{"n_layer": 15, "d_model": 256, "n_head": 2, "n_kv_head": 2, "head_dim": 128, "d_mlp": 1280, "vocab_size": 27391, "activation": "tanh_gelu", "norm": "layernorm", "norm_place": "pre", "norm_eps": 1e-05, "positions": "learned", "qk_norm": false, "attn_scale": 0.0884, "bias": "all", "tie_embeddings": true, "parallel_block": false, "init": "normal", "init_std_qkv": 0.0243, "init_std_o": 0.00443, "init_std_up": 0.0243, "init_std_down": 0.00443, "optimizer": "muon_variant", "lr": 0.00896, "lr_mult_o": 2.0, "lr_mult_up": 0.725, "beta1": 0.93, "lr_head": 0.00881, "grad_clip": 1.0, "warmup_steps": 200, "schedule": "wsd", "decay_fraction": 0.404, "decay_shape": "pow", "final_lr_fraction": 0.0, "batch_tokens": 131072, "seq_len": 512, "doc_mask": false, "z_loss": 0.0001, "train_tokens": 826200000, "steps": 6304, "dataset": "wikipedia_en"}
MLP neurons of a small language model. Each row is named by its layer, matrix (up: input weights) and neuron, and shows model dimensions 48-143. Each number is 500 + 40 x the weight over its row's rms, rounded and kept within 0 to 999. Numbers have three digits each.
After each neuron's rows, "fires after" lists the tokens most often just before its 100 highest values on Wikipedia text that the model never trained on.

L6.up894:493529497510407549398528470652498511500506549528509439536468447484534424487549395508498550498574460527453513510558452485446443594520509465505453469521472496457493532500524505557483490498507459478433518448483520498520538484501431407568528518472416517534454475558497547539465512470502515514
fires after: " ", " c", " No", " A", "2"

L3.up850:489533592545519517515528510575492541520490458537548500520432521491412388536578502486506577543437525372538462496460498568528566491459474545518485505538480469477431519496522494470462476438413410517513502475443414501496513428510594559485444481456529495556499505494435467544542546531509509494
fires after: " |", "-", ":"

L6.up242:481519495476574496481471512507456480491520496571508505464471422514509479488441445476484482501497509548449500551573471491472515576529467503534452560369470499456501482517476530495490446517497479527506514532514581478454519389484515579441505427476537524547443440487606493510567463411493560473
fires after: " \"", " (", ".\n\n", " ", "\n\n"

L6.up862:484556481506538512424565559464465473482547525472518465497515512528443454481465509560486463494487512507479468493516487452524503482509551558544453444484540434526489548423479511468567570458546455486569506545468593508493445440492417494513483501469469498507572540494493454418502441501529521504
fires after: " ", " the", " Country"

L11.up1195:456495526557551495508488538529543445446512495500544498472540511431552513498434433479464531521504401473519516497569493469531423526484466467556529491494476519465527487509487544529506533491518524485506542502510465507528458472466538495420484487482509473564521437497483540560517525432514472484
fires after: " |", "0", " to", "5", "8"

L5.up641:534449510564472436518510439526555545561482509482518468484540488570590543522484498510536547534556529512449500480473511493485432472470496487524511526486498486433514428493470520570564535452539515514487586507470499527460497518576420507495497533425441528524556475513478474531478485394453407492
fires after: ",", " and", "-", " A"

L11.up443:465473529559567471561493438524581437505547509422516562530481534475501541569511499496479497576500485449503531530489449449500467503457556481423489494459558494497506499497551474516561425477460533583487506411494495497522452524454585501506435472537558527451569465600516464511453528498481482558
fires after: "9", "7", "5", "8", " ", "0"

L9.up1110:531490470448573536592528487569554434457417444548466486474519518502494480516473528509517472564486464462504465457576509530545461522509479508569440490474531557553504454495455476502516508543559510531554533462498381486561492504492512502545485479468459442527481556519456473540479607432493511461
fires after: " ", "0", " Gra", "5"

L11.up1259:534551521538459458536517366501520460474534501426535494602463491493438515514528421497537474484432506454464482570542507507487536428391497533484558415458507513507502509507513472419480529502496502512533511570550464499527516499451583496442546465531509443520516502484477560531471596509469530497
fires after: "5", "0", "4", "3", "6"

L6.up558:494467492496502479464532466522454463441548523503527569487521521455468571450493468474489493453540487528443483503465511539553600532435503504473428535477511455474516525525556464499555499468526501497534475560496529540468533528469472506529532484552481571538470525489485522572529521496498549556
fires after: " the", " The", "The"

L5.up376:518487581501389448552408460498565559521533535534526507516456494509541501513502498504586501467537446491518401468485419500423531543531508497502492497550534549436567554536465481462458498496411531476536496544493456434449521482505514510497506482463522483517577539575478491468479514483510517539
fires after: "0", "2", "1", "5", "6", "7"

L11.up951:499543571467541451515546460503527493500486493530460494520488519574462522516511453422431553585483468487507488561532508491526460465443496457469458535544460533490467527555515501461521453528550488559538480497496454478517501515416512571544502565543481545472560499538527443485525477471418453485
fires after: " ", "9", "–", "0", "8"

L11.up301:523558566518509500524507503438399525476519474515481418531553458493474442529407581531458455473532493476528411507433506554556524545431457519577525513552518493470473482508476539491473581554511565450544585472532529546478473531462513550435476500491545471480453539569417502524526544514538543518
fires after: "2", "3", "1", "4", "6", " |\n"

L9.up354:529525463591456530540490512591477511489526406463511518535422522456551464556458545513460500532484510499435452399542483536567458460428498497516512490479504448526475551509501462509480522416513466495499530518439563483553504453545588502443484478559533475490547554425454553442470457519458484433
fires after: " ", " |", "1", ".", "3", " ."

L9.up291:529497457457504517475482508584483488466549506443438518512489402522518481489408482488468516480484487529568456447524473571587487493442499528536458464527454460475566493533539478537468489479514544450504512433515561432562558490500529490502533464523490463527536518479496479507490446497549443474
fires after: " ", "–", " to", "1", "5", " ("

L9.up982:471510515500475442495437541531496570497518492502452507523506565471508464487594484470530585447469509537469509460516499581576534562466468560493474521447465459478518500542488557477539493542514539461467547515484514537537553520534427509550484448497513497552561501497433505460483502499430412454
fires after: " |", "0", "1", "6", "8"

L5.up1190:526547522582523473449489460584537510512448549514427438434532473508507513504467434403514513496522468492508474558493465424514450496568513531474465405527406480566473512570559495523505467489539498518540546435477544540511523530536425488454513520536388532536480381524574531558495477464527470492
fires after: " ", " r", " a", " M", " to"

L5.up636:569551479445464476457450540560528528483499490596469513496533474500532479448538485479491528487546496506468461521525497531523480562560479504476479589499527498461478479476478473491439493486511578574558531550480574441446485431503479501489535562540568478550541519540480498451548478513517428441
fires after: ".", "6", "0", "1"

L9.up6:501421458557534565526569529549501571534408512532483541561459489405545524488421485435543535474472540516559390523527520479488441463494500532459504517449544413510496484458442483530485580544482507474520475382498521504544493432505543408468445545486509489479406485489567502549481484516547439504
fires after: " is", " was", " a", ",", " were", " ("

L12.up19:519524538551513484513459504493479582508493457434549522478469558457500515514518488432478481551505528507471432499537478506498515419467493484493527480525505543459543494433524569492490497532491492493528467499537428505464502551460491458492530437485429469423547511493495488505460520483490435476
fires after: "5", "0", "7", ")", "4"

L9.up1115:490531482492546518514432448498522440529526509505506536458482501467485556468553592516546526428430458611490509482437547489442541489444565497422522507546469505497500560471521499539522462489546424550459598489461493477530507479560554495537455463477568545496455553432523502476431583494469526480
fires after: "1", "3", "-", "9", "2"

L5.up400:481553508564474493601441471542494444423492547462513505482546554504458450519496488510466554519507512507475527529450534571437544481493460486484446472445540518466506486474506514525541444495578512523548440523426414519524477463505492493447457472457513549500552529426540547489449463436483507483
fires after: ",", " .", "0", ".", "5", "8"

L9.up591:515532528579474472529451501544458459509509449496581511535485461591473495481541497522416445475532502513508573484503467508526462511467514489493567462511473474522500558518434435498466528466536567491520485503506547483540515542489419484488498507493515444533493529473520505439528555495474498454
fires after: ",", " "

L12.up115:564544508446559578493406529548494533481532512531545508543468505530489553466535481488516509478538475518418502592482518455490573557508447482469521540475482448506478414490564507452524493523473563520474521471504483464512501540487443494520525495486557549546502556513442449458557448503555474427
fires after: ",", " September", " in", " In", " the"

L6.up195:504414537486508451554413530552440528507550498454510483584458503523507539483530556552584505476475435475482522526518495541529532534528495525480531515516510517435570569448530508471509490525455558553449521504499564511462511531435599457482480546525513479451450542494483525524537540522414529508
fires after: "1", "3", "2", "6", "8", "4"

L6.up969:500505426520498469491488464553548547522518532429462502509541456527615566458483566506500476443504447547553446433493463541461536513469447498504525510419526541547465529524515529553485549522546468513489534515523493547495530537505517543588509514543551481460501408561473531499522488437507494485
fires after: " the", " The"

L11.up771:471518444439568427478559483505481544511442497514464482497557515488559518513499548479503472428401511497464485442561461508581556502476614464543509572564485491495517493502556469425494521557554489478504505425494463470524448507547502536475590455514476464519511498540498471508515502517463465568
fires after: " |", "2", "-", " G"

L11.up59:525545476525490470497504503496456473489499454551532503441498499513488493496520567431515479429450588568551505544470515535484509573537499476575491489513462565463475601528533494486441547490430522477487457472455468468553498538522502504505512550433453484498544497481540512502569485477488506492
fires after: " |", " and", ".", ";", " "

L9.up5:529494525478505574476499466533567513537504416522534481506552507418503470460533452450475517520490506397502549468440475482584423530493506451499478555479493467477497494438539543531471445453457542505522491486510469482511516496540515491494405522536475538517462446477476439541467547484577573504
fires after: "|", " |"

L12.up1197:523525480551522481493555499514499464509450512460497458501528473504486488506462484418551530491446490468468457500488494529468541538502508560517473476494416497535507486474537413430493498478496464502500477511508475534496510495540441562467569494487468558503504444472503461497491470514503449535
fires after: " |", ":", " -"

L9.up714:515456534506438482497485522534478478541377528508530489484577532484554524457516429454495513500478455498617462484495435549496403499411468475520431487432453469435481488482536509490574509546495482480453532525448501459446526465525552490553506459518454525509522479473507490502460485457575597494
fires after: " ", " |", " +", "1", " −"

L9.up1166:473584472463487538513406550502503476463532574514520484445490489494580568519453486393487469573550579536508428472444477475506570572512515514473522446549453485489435527491459493515493577464521544502527464509536417534511526523488417562481496523460540430499449496549520500519472484420519509537
fires after: "9", "1", " Land"

L5.up1236:490486497468517456512491505467502496444503453554462450469449476517488528533478451488512495549490516522457484538457585477551425563450520498481462556509462503510458568571534456470436514518618507497508497492524556466466451546472483488516509494488472463563509460574496448521513474522476489562
fires after: "1", "0", "3", " ", "2", "4"

L5.up215:493564394484557456456465501517463467518544512497481516473530528511537421467457515511488487490480499477518420504524469497487464449493552569531448556472455459545504510513503489536504545488503411407561507439447553521420472543495512477493444473551484536516499471492575568522538463542463449458
fires after: " |", " "

L11.up1089:470505512465580499521482538454500489460592527577497510548435477524447501476555537548487437500480518510463535535475426475459589446482495522542589456449521471455533539547473536511450514475480482446491481465469542479523512495484500430483426509475523473456498472544500436462574483429483522541
fires after: "1", "2", " first", " the", " in", "st"

L9.up676:519526517431580512502510515546488518552484498493539587488449455409488462441573484478496552580531572499462557487460484487490541464458583579469496493461518532421456463585567459544467533527515504454474446500546457463559492511505596525458529494525472504487464470455483441578490520475531484479
fires after: "1", "2"

L6.up443:537517542481494495502516526508528422552428495490554482499421447546495485439473536475475480533477498525537440436444462522481473523572503439583526485519561564418543494542480469485532545500444490519504426488505493446515449456439536480476514515469579434585473495530498546524471509469536548530
fires after: "1", "0", "9", "8", "2"

L5.up1206:485492454467546530516493503467555436567534534483508439419500460517448428549554524438472521548524458454473502498489532501486525569479562454427516517481493543519523532570508479545523493511489512521503503483520502497516406484499520571578515479562476545582561460544430468547481507520467554501
fires after: " ", "_", "0", "3", "2", "1"

L5.up1026:473453475481522522513533504519455514482538455500588499526533507478524458534498468489408514552460483533430547442563440582516502615525488547468547484539506520473505485490578530455512537488436487465474509514526542558488472505505565553421520466470587504521536450521419507490472593448466519473
fires after: " |", " Notes", " Total", " Pts", "G"

L11.up941:574520436485508489524445463511473529491463479488449548571519518524508546539508486437579533463550474565505534519505486578500549482514446532463540530473532394467461502472448497566493544497569527465468511494578476486477517462533550503491478474470551457532570558508509486460559517482529566506
fires after: ",", " |", " and", "|", " in"

L9.up450:486566565521425506477425451460533524461484533445541527444546542480583485505525549483468494526516455493445527528509503501518540506469563578567462496509399540483443521431549477500469495450559524541546494525504446497478478474439465502550461505548496554447588515470539502446457492436426468537
fires after: "0", ":", " code", "3", "8", " |\n"

L9.up323:473506459567549535527459524513509431475460543451538442471502484496494501495487558458518514529470518527539432485472535573496455518541550511527445447451552522488488522535449484527453400537505517483504541475502532540510510490458548588461500528461568453520511477555526542487491488511446500424
fires after: " |", " ("

L11.up139:498440481511456454446521440533548477508554497508452516542412471458495507413485507514487519469545465526446481507508481469430461571493495570429506546529487554464481454475479503514506501463551552561501497495459587462522564607533523519468457561561491554486482497518490499528544504467564437469
fires after: "1", "9", " c", "0", " m", " Score"

L6.up664:525524571539533451455531533547466503531549461500503485489467426551451530486479492480447560549510495486473541528502446521493488489446559528556487552482468459590539542484499496522528421505516522491480502427535552466573462435447560455540504445461517457508513510521502500552539467539541518449
fires after: " |", " ", " the"

L5.up632:513515498550519466494464497507446463508562513540477520466484463467427529498547461491483423482531514461500441516532503487544426538544519511515400468491540483536514467507445454536531523486564565447498475587499606488476526479472486448474523484522513450545527515507575579512516461445457505433
fires after: " ", " (", " |"

L9.up414:523554502508581486442437527478512491463403444563493496486481496530435526485441462514510521424521443472475444499574549520455471506523565482547476493455504472418475506483470392489454479463556559491534436473621512453424462537571534517484467456445502574465516506563518515510487512492491500416
fires after: " ", "1", "3", "2", "8", " ("

L5.up860:557586489548491449539498513510536502453460503485565523471581451481411409508510544450536504497501492445515539497489465531540583464508569539524418497462449534497493487515473428495523516450521457474514484561464587489533535524480488508548476499522500506591485487554482486440492589410507490415
fires after: " |", " (", " ", " +", " −", "."

L11.up983:506572462489515534464483535424425476564458506564455553480520493498535544544499479441470532520518401485446504452487444510508452508526535453487470525528470535525497482483467528528487494538530568478511507455449449452527463514541505492557476473495451504473480425568540498524451414565510556548
fires after: "1", "2"

L6.up579:474488419461446454469476477504458527466433473504486525511543451472502524469510458510497519458509518475487500570455532478551456495528438535548510464479497458490528429500488498512582456488446417552507529516562526511544458471382460485530471551528503528517567562476542436524559475444496550495
fires after: " on", " in", "On", " On", " of", "In"

L5.up332:482466570549510502475515528566472505512539491538484539564494484535600533461480559501451585440445505462455464501535450555508489547558500498476557474482472490417494497484514456438446441491472543561498519529460505462465534507465517467455558486545507493559548513575497489434480525458466510464
fires after: " |", " ", " L", " W", "0", " Pts"

L9.up1277:515473479451536518506570443443484468500509509487486531554534449480523502545523477504502519445527489505483546467561499484538503505524563509470550584490518462518519582472469516498520474440479531554528497440541539481482514471484490537453449541519546534480584445537549472450443518451447428482
fires after: " |", " ", "2", "6"

L12.up251:416541455610513516485472474491467495452464497481541520401527458536509491498538424471548463505498546445489467440513520531525491445502584507504531460470475516531502509504558529534459521508565477448561485479493541446516454493504474504506448541555495547490465464598520526510385499517554535470
fires after: " ", " |", " one", "."

L9.up138:481481568542523537518428540489538538545471505512522542515492532548524572449513417463442455435521469425463424439607549551538470475411478448488494433550458482503482558596510443458546501514503488516543429536475494492525517474478448404505590517560477504489477526518509516590512464504495459512
fires after: "9", "1", "8", "st", "5", "7"

L12.up409:529497559506464419505516483491473462486491564513525524533505556542548508545485570488434558454499476493543496524389448567487460510453504494492458439445532502541474543520430541562549510465467487517527498574493537493468466520527509468440459497553452495496477518449494534482490456470495556472
fires after: "9", "1", "2", "3", "4", "7"

L9.up1177:503485486554499445469491491582530499474470521506545529521439517503550520471472541475577501503490490500460480484483508506466527475504570534481502505468527554466490572498440465549547570459561443440476518537478557516544531562515434449481495536546525498450425620525462581514442446480493489563
fires after: " |", "2", "1", "4", "3"

L9.up456:560471475493509441478445526521467516448483473426542507442387528469483534535505501446520554584538539563460439516475495477497563524580551498499458507547483535454489507502546522437483461521545513438498476415584508536448449499522489525543497489489527456484543524541428558492531471385512521428
fires after: " and", "1", "3", "6", "0", "."

L11.up976:530480454589523525473507533446416443516488490484549474523531511493544511521515520414471483540406464526536410532357505516535546567478475519466479467473542430543510463560566572554518487563520494405528461474495487454554503503503518477466460470502458518502461523505547471434450476433533528433
fires after: " |", " and"

L6.up701:521472482444523532527485391590510492492504548487491513471456509383486488526472546456481512529442446477523507482539439592517467541463471499503481469541542456521516494559548448466493462466473540453604532502534480584474495474463515519509538382483457521484520437565541486489532580418497456538
fires after: "0", " ", " |"

L12.up1046:452519475554491543521372517624545557530548520576470508504481494453563494509541476551527520513457486486475501503537503440525478493444429491593414518551534514520423466514496524529493557412504532543483530513495456484569423382440518519484458462507459485475520448460500492469493497414490476442
fires after: " *", ",", " Dark", "-", " and", "\n\n"

L9.up95:437500524474549500456431419477542455456440565531512517459533494500499418502480523522523505506479466515436543471468522463455540468528562525533495458495443534457512473455436532528482556488559519500415476512495503420553408553461541466466477459524520538463478525547534473484439503508480577512
fires after: "2", "1", "3", "5", "6"

L12.up496:523532470519543467465504488534428510524494569476489560517515449506521444457471570452497483553586483517505540501463473501507481535440576464518526471489535466560539548530464467521438495533539467508412493537558485565528530475508548513464522490556464505492579487438504482447442498472459454482
fires after: " ", ".", ":", " (", "0", ","

L9.up351:517465502473525459529572479470531478466476436564503436495448532477555526427478511420559568452572388475440457530458404549507502554491457499517442559519520519520496501506452510455476492526558497472547529515474604495521479419509542420536481477543420485519480428541453535524546429434560505506
fires after: "0", "9", "1", " ", "8", " Ar"

L6.up1235:517499497575484490496482477521389497469468530464506486510463481446484454484531500506505502538464548431494521492422567488517436511455483529461541441491499520551494469512461544493555531521514503517483459501527493540573470477438497535475563531529509506567572509475523498509516444535488512476
fires after: " on", " in", "On", " the", " On", " "

L9.up562:516522492533468517481521468511509530495507500536499518547460567482592528533466519561443480499476508531514478453533506468526417443479516510427506537510495427476426516432490518563464530427512516542503479524472486473473485512457520483544459515527498502517542454563562501499528487536538495445
fires after: " |", " ", "2", "6", "1"

L9.up560:554522498493466553457592540603460507443476494550542560466479607518491496476472523522393497537461529527497532485442465484548519556555475433500481469499493469539587537523531488470510549477514508433463570462451511562532456502473491563467560545561568467498508490479524486535532482472477436511
fires after: " ", ")", " (", " |", "0", "2"

L6.up858:443470585524511509495570548575521510439490523543493483531452515501492540460525521525508558477454439478533487448514469479465458497416485459455436455457480501496530516513478482556483536509501512486507528564529579567469550484492531462454491496547512433542500532527546511501530501502518452504
fires after: " the", " (", " |", " his", " first", " a"

L6.up214:491541427459497489468497570413492433441529487419501481516519593495479430473485520376541491478449613471476549544414433498502562548539468448501410440472519541514470520557528521520481540459524485493493484521485526558474548458520524480522534494438454508516517482512548513515467454528593476545
fires after: " ", " March", " January"

L11.up493:480525501421493443460500471553454495507486515509493498472482501472534492437500457470492598487517540548518422440530458534501432516548522503521499455556488515452480520507483516493430437457453496464438576525482514508429466483524470471535549422540532458533465474651440472509427568450532472500
fires after: "1", " ", "0", "–"

L11.up548:500494453510516484500474546440479415464504536515570510491492468509532473508453524468475521520492521463533477533457511406582483557554521553469512507525526476468547428481589457564502488418449501460547496557489481490443442468504492491501484520574518471452472483529543464471569496490504476576
fires after: "0", "9", " on", " as"

L6.up354:511474478533529534578462512493466472563511470458488495461548436530534455501482525401540484511537555601479598486504490493498459508521490521441511446471452497504526486489514504515444570550547490524509485508445482502483500508494379600533520537524482501452550426499461522481502432499514473480
fires after: "′", ",", " and", "-", "M", " the"

L6.up76:541444460495492520410532527508544509495473558513513492494526494501609545476448536517497474498542494479500519570525498494459531492431482495531463481454491435396469476434503531569509510466605433453532538553517540560446465543442436508571518428545474429486515482486533477546554477531519517508
fires after: " the", "\n", ")\n", " three"

L12.up1212:446441437567554486482570516484509484466517526480471465434517491455523396513528519443523518495436481550471516562544483552526479475474462479553557608494385506500497537476497471504496518420522499499454491495471499510557489543440469516449472537485524506480500510508503540501477541563526473465
fires after: " ", " |", ".", " aff"

L5.up112:502473467568464503460478455456482527538471513453482484508508521563605491478485541509512475490481519593483568549448519561463494451498517436547524537503464441514476501498511523534443542427615483447499524486487531501493448465489478557538480454516522503530511440489557506430547457588500445385
fires after: ",", " that", " but", ";", "D", " and"

L5.up18:554483539465454509490531448546514510512501468574478500546471493540538527536458513523484532568583499549608491504449491546455437469500531461554493572491521495465540509516501547525515487482487523495473476472441546463625464467517441488447540432486445529454505492514499529515580470481522521451
fires after: ",", " (", " |", " and"

L12.up43:503491484518488485448515505598451442498505545518494484491533521542524515488530504484488450479470485457473526458480484544482544538452414511489464477513458480453491496512504510603453471508516537485526520527414546482507485553510511476551519486599517398492485502526455584519481517504529462517
fires after: " ", " (", " |", "0", "2", "–"

L6.up92:553495505421500490502521480495525456533487551496525496519440542529489511452492501486420521533509538503460532590445441478556592460473548537505482435497452513521495479457507471591553457541532462528456490520508491554436464520502436530500478460494496566511499412546494442504473447486487528504
fires after: " the", " state"

L11.up53:488504509473467445528522487510475482487452496500447554462472481499573482531498569476484543490540467462565494541467480487492598496520500479504389506416556551494515510475464422543502492563455500519460525422467509446513471492519501532543537498568515506430522468434546447532474462551525497514
fires after: "2", "3", "4", "1", "8"

L11.up1206:461505468553471502533484606503551493452463492464519505487504467489567550568558426541506483529605526592474462522500481427525413567491529411554501431511458462529499497501495546537470520499498487548521519424498481506496503460444507513533411470516434432525530510443450445457519505546557480466
fires after: "0", "|", " and", "-", "7", "1"

L5.up411:539556485526503506488559488447511500550492474527521544443599486518530438559493520467528478467501541532493560553556534537394483499475533497505488487453503518466508539484515528506468503468458544506541577518415521564411450529479502570477483514518583509506458460459502473452480448432551488538
fires after: " the", " his", " The", "'s", " her"

L9.up250:458484541508463486446491450514425486492462442551488523490525480440450444532503601466556512503490507497464532508469412476522523459534516475514472517474580473498541499539496501502446496471473576443514503539530578578541511491500537505512460497524555434489585524567444483479545515530582491465
fires after: " |", "0", "3", "8", "4", "6"

L9.up343:489605405419584527499447437471504461496496487464577522511512499581500562439501516498532455528563402530468438550474498572518482424476471504506520488531423502509533538553457506526536507510558523543558494501452446552549561505408396507440405482537506508507526578522510535602515506506491504529
fires after: ",", "2", "1", "8", "3", "9"

L11.up1279:484552436491427555477543397463444467450447483498558426500444447391546478469548468558535457565547579523553555512534524504471477534471533496476517526488519526475461459437489524518429451498516506486524489464547467459480524487451495520514480530516520475503498497520509435496547445533572421490
fires after: " ", "–", "1"

L11.up1176:535513510449507506536466581459503499478460526516534425483517496488469491462429458545527513529497485487471468513450506465425478536431525535607471506502495536514475558527526502499526543518580450489501511496534491442532484439478561416480492518525492450538547431477507473529485464562494518492
fires after: "2", "1"

L12.up837:487443504480518524515473466544452461532522456516492452564456423487502534489478426573505494520478524499500472507517528443532497478583456474522555495472570465450560505483498409461471556486504521502566434497516535471422586498436476552469460518454576479437496452505552552494478538478518514455
fires after: "2", "5", "0", "3", "4", "-"

L11.up1231:453540536469526441484496471504538511507435487494506551433549536482541482527500570520507544434510494451534503453520470513492538444534458528434504476421445557501422559494477490569505560453526444453551491456405529512519479559437560545516517516542473544454484511439504507476568476556465532410
fires after: "3", "4", "6", "5", " \"", " G"

L11.up952:562522484510520569450476451482528484522486536532423486536477448427524508516552485536497453545469552552471585533470518475514542465499483515548519515453526515470483463581547468435478491483508444516483509489460558473547491482488525484521467613587489384527498463477534498477493455532541498507
fires after: "2", "\n", "1", " mid"

L11.up868:468511493593517528437519456435489549486489478544495553542461473473483524503513491411540521512576494503452476443546416552539533529542550482445477444511517489565479519560527543480513528536527520455509427560442471446564498538493438434533530416501478390479490524526486465517482488508580505463
fires after: " ", "1", "2"

L12.up1269:546608517531454494550429521515511549522527569469491542536386477482500499458529564508550471487462469546533477523465470460493464533423488528479475471482489510446510511544528500540439476509487488491523503546487557533480533491468501489436423532541520465507442533544525562460478461514510507520
fires after: "0", "9", "1", "4", "3", "7"

L11.up597:502456483488538479461455503493502548478464463594459463558515512421506544554534533547511462522546521482465505458457449507482510510474529520462458527504510445565463470523546476484566447494481464494415464516526461460591460443513472504422522518473442386500497488514515466456554384468406496491
fires after: "2", "1", " in"

L6.up346:511503479554466528526497475507481446466548485487486454491494530532522519461529518571518494466561478528493566405534488527508522439452438498438546603472421476495491443536504489473410511473499511478498498554568511514507569525459451479590517498477432500542485503456519505500489482537479551459
fires after: " the", " The", "The"

L5.up451:548453563492502472504480523499475448510497462487472496484562479565556540464548553563536536489547506528479507494441536536463536577519502508484475511518531550471564499450541458453449544533487488470521478448532518425516502527471500478530484532544514485504451497514548510442398437533476574423
fires after: "2", "6", "1", "3", "4", "7"

L3.up358:509489547561478418473526520485526540553475450513531530488543443572574463518588522441451471493528488488564530499457455468550548547510427496553435527550483494504392549431496550542420496461451474455469555484480462478405531494506524514484541518580524509526452450489458465462515557491553515498
fires after: " his", " her", "'s", " His", " the"

L11.up1269:493466526585493481520467522504523494473543558513507519491494562465459532432602458501546540499471486536496567475548504552555539504480483472508461489465564545448540492534423455512555482467497579548489512481497492477497471555485525489527598515535464477555473505531526485492470477491499471483
fires after: ".", " the", " The", ",", " "

L12.up45:554504565466539453405533489463411513437485514512491554522545441562431550450489533519489500585451495509515495479512517509565492502496504538429565413479452483503581503453499476494493522531507485542430527475523537527490484523519537481549504476552468445524438510502481410428507534465528470554
fires after: " ", ".\n\n", ".", "-", " ==\n"

L11.up654:451533516530563544447471501550443450533574449559580538479452440465495488467472426489524458553537440463503523505487518526499494397552502493556498448498469439527527531417541504445451545460516489567494468409500487489551440442538491466579487494480502483503462498501522455519534533464445502510
fires after: "|", " ", "1", " |"

L12.up5:518487511503511488493620543559474435581466533502469488539482450507594487441559561511500503477505491516469427468493464544451469540514495564469500441515531532496522529625517461538459496410479521515511499520444526524472547475562488552573494488487476506548491550556526553505440516520534511549
fires after: " ", " (", " |", "–", ","

L5.up0:490537494479491497481444405462515456504477502514509508462509513537475478544456467442500499482494562549425489550547549512518485464490516531488525502463455531458474512554449515546561504499532516503541488484494553548474555454521476469516460508535531527452475435448519540553559465498491552543
fires after: " the", " The", "The", " Website", " "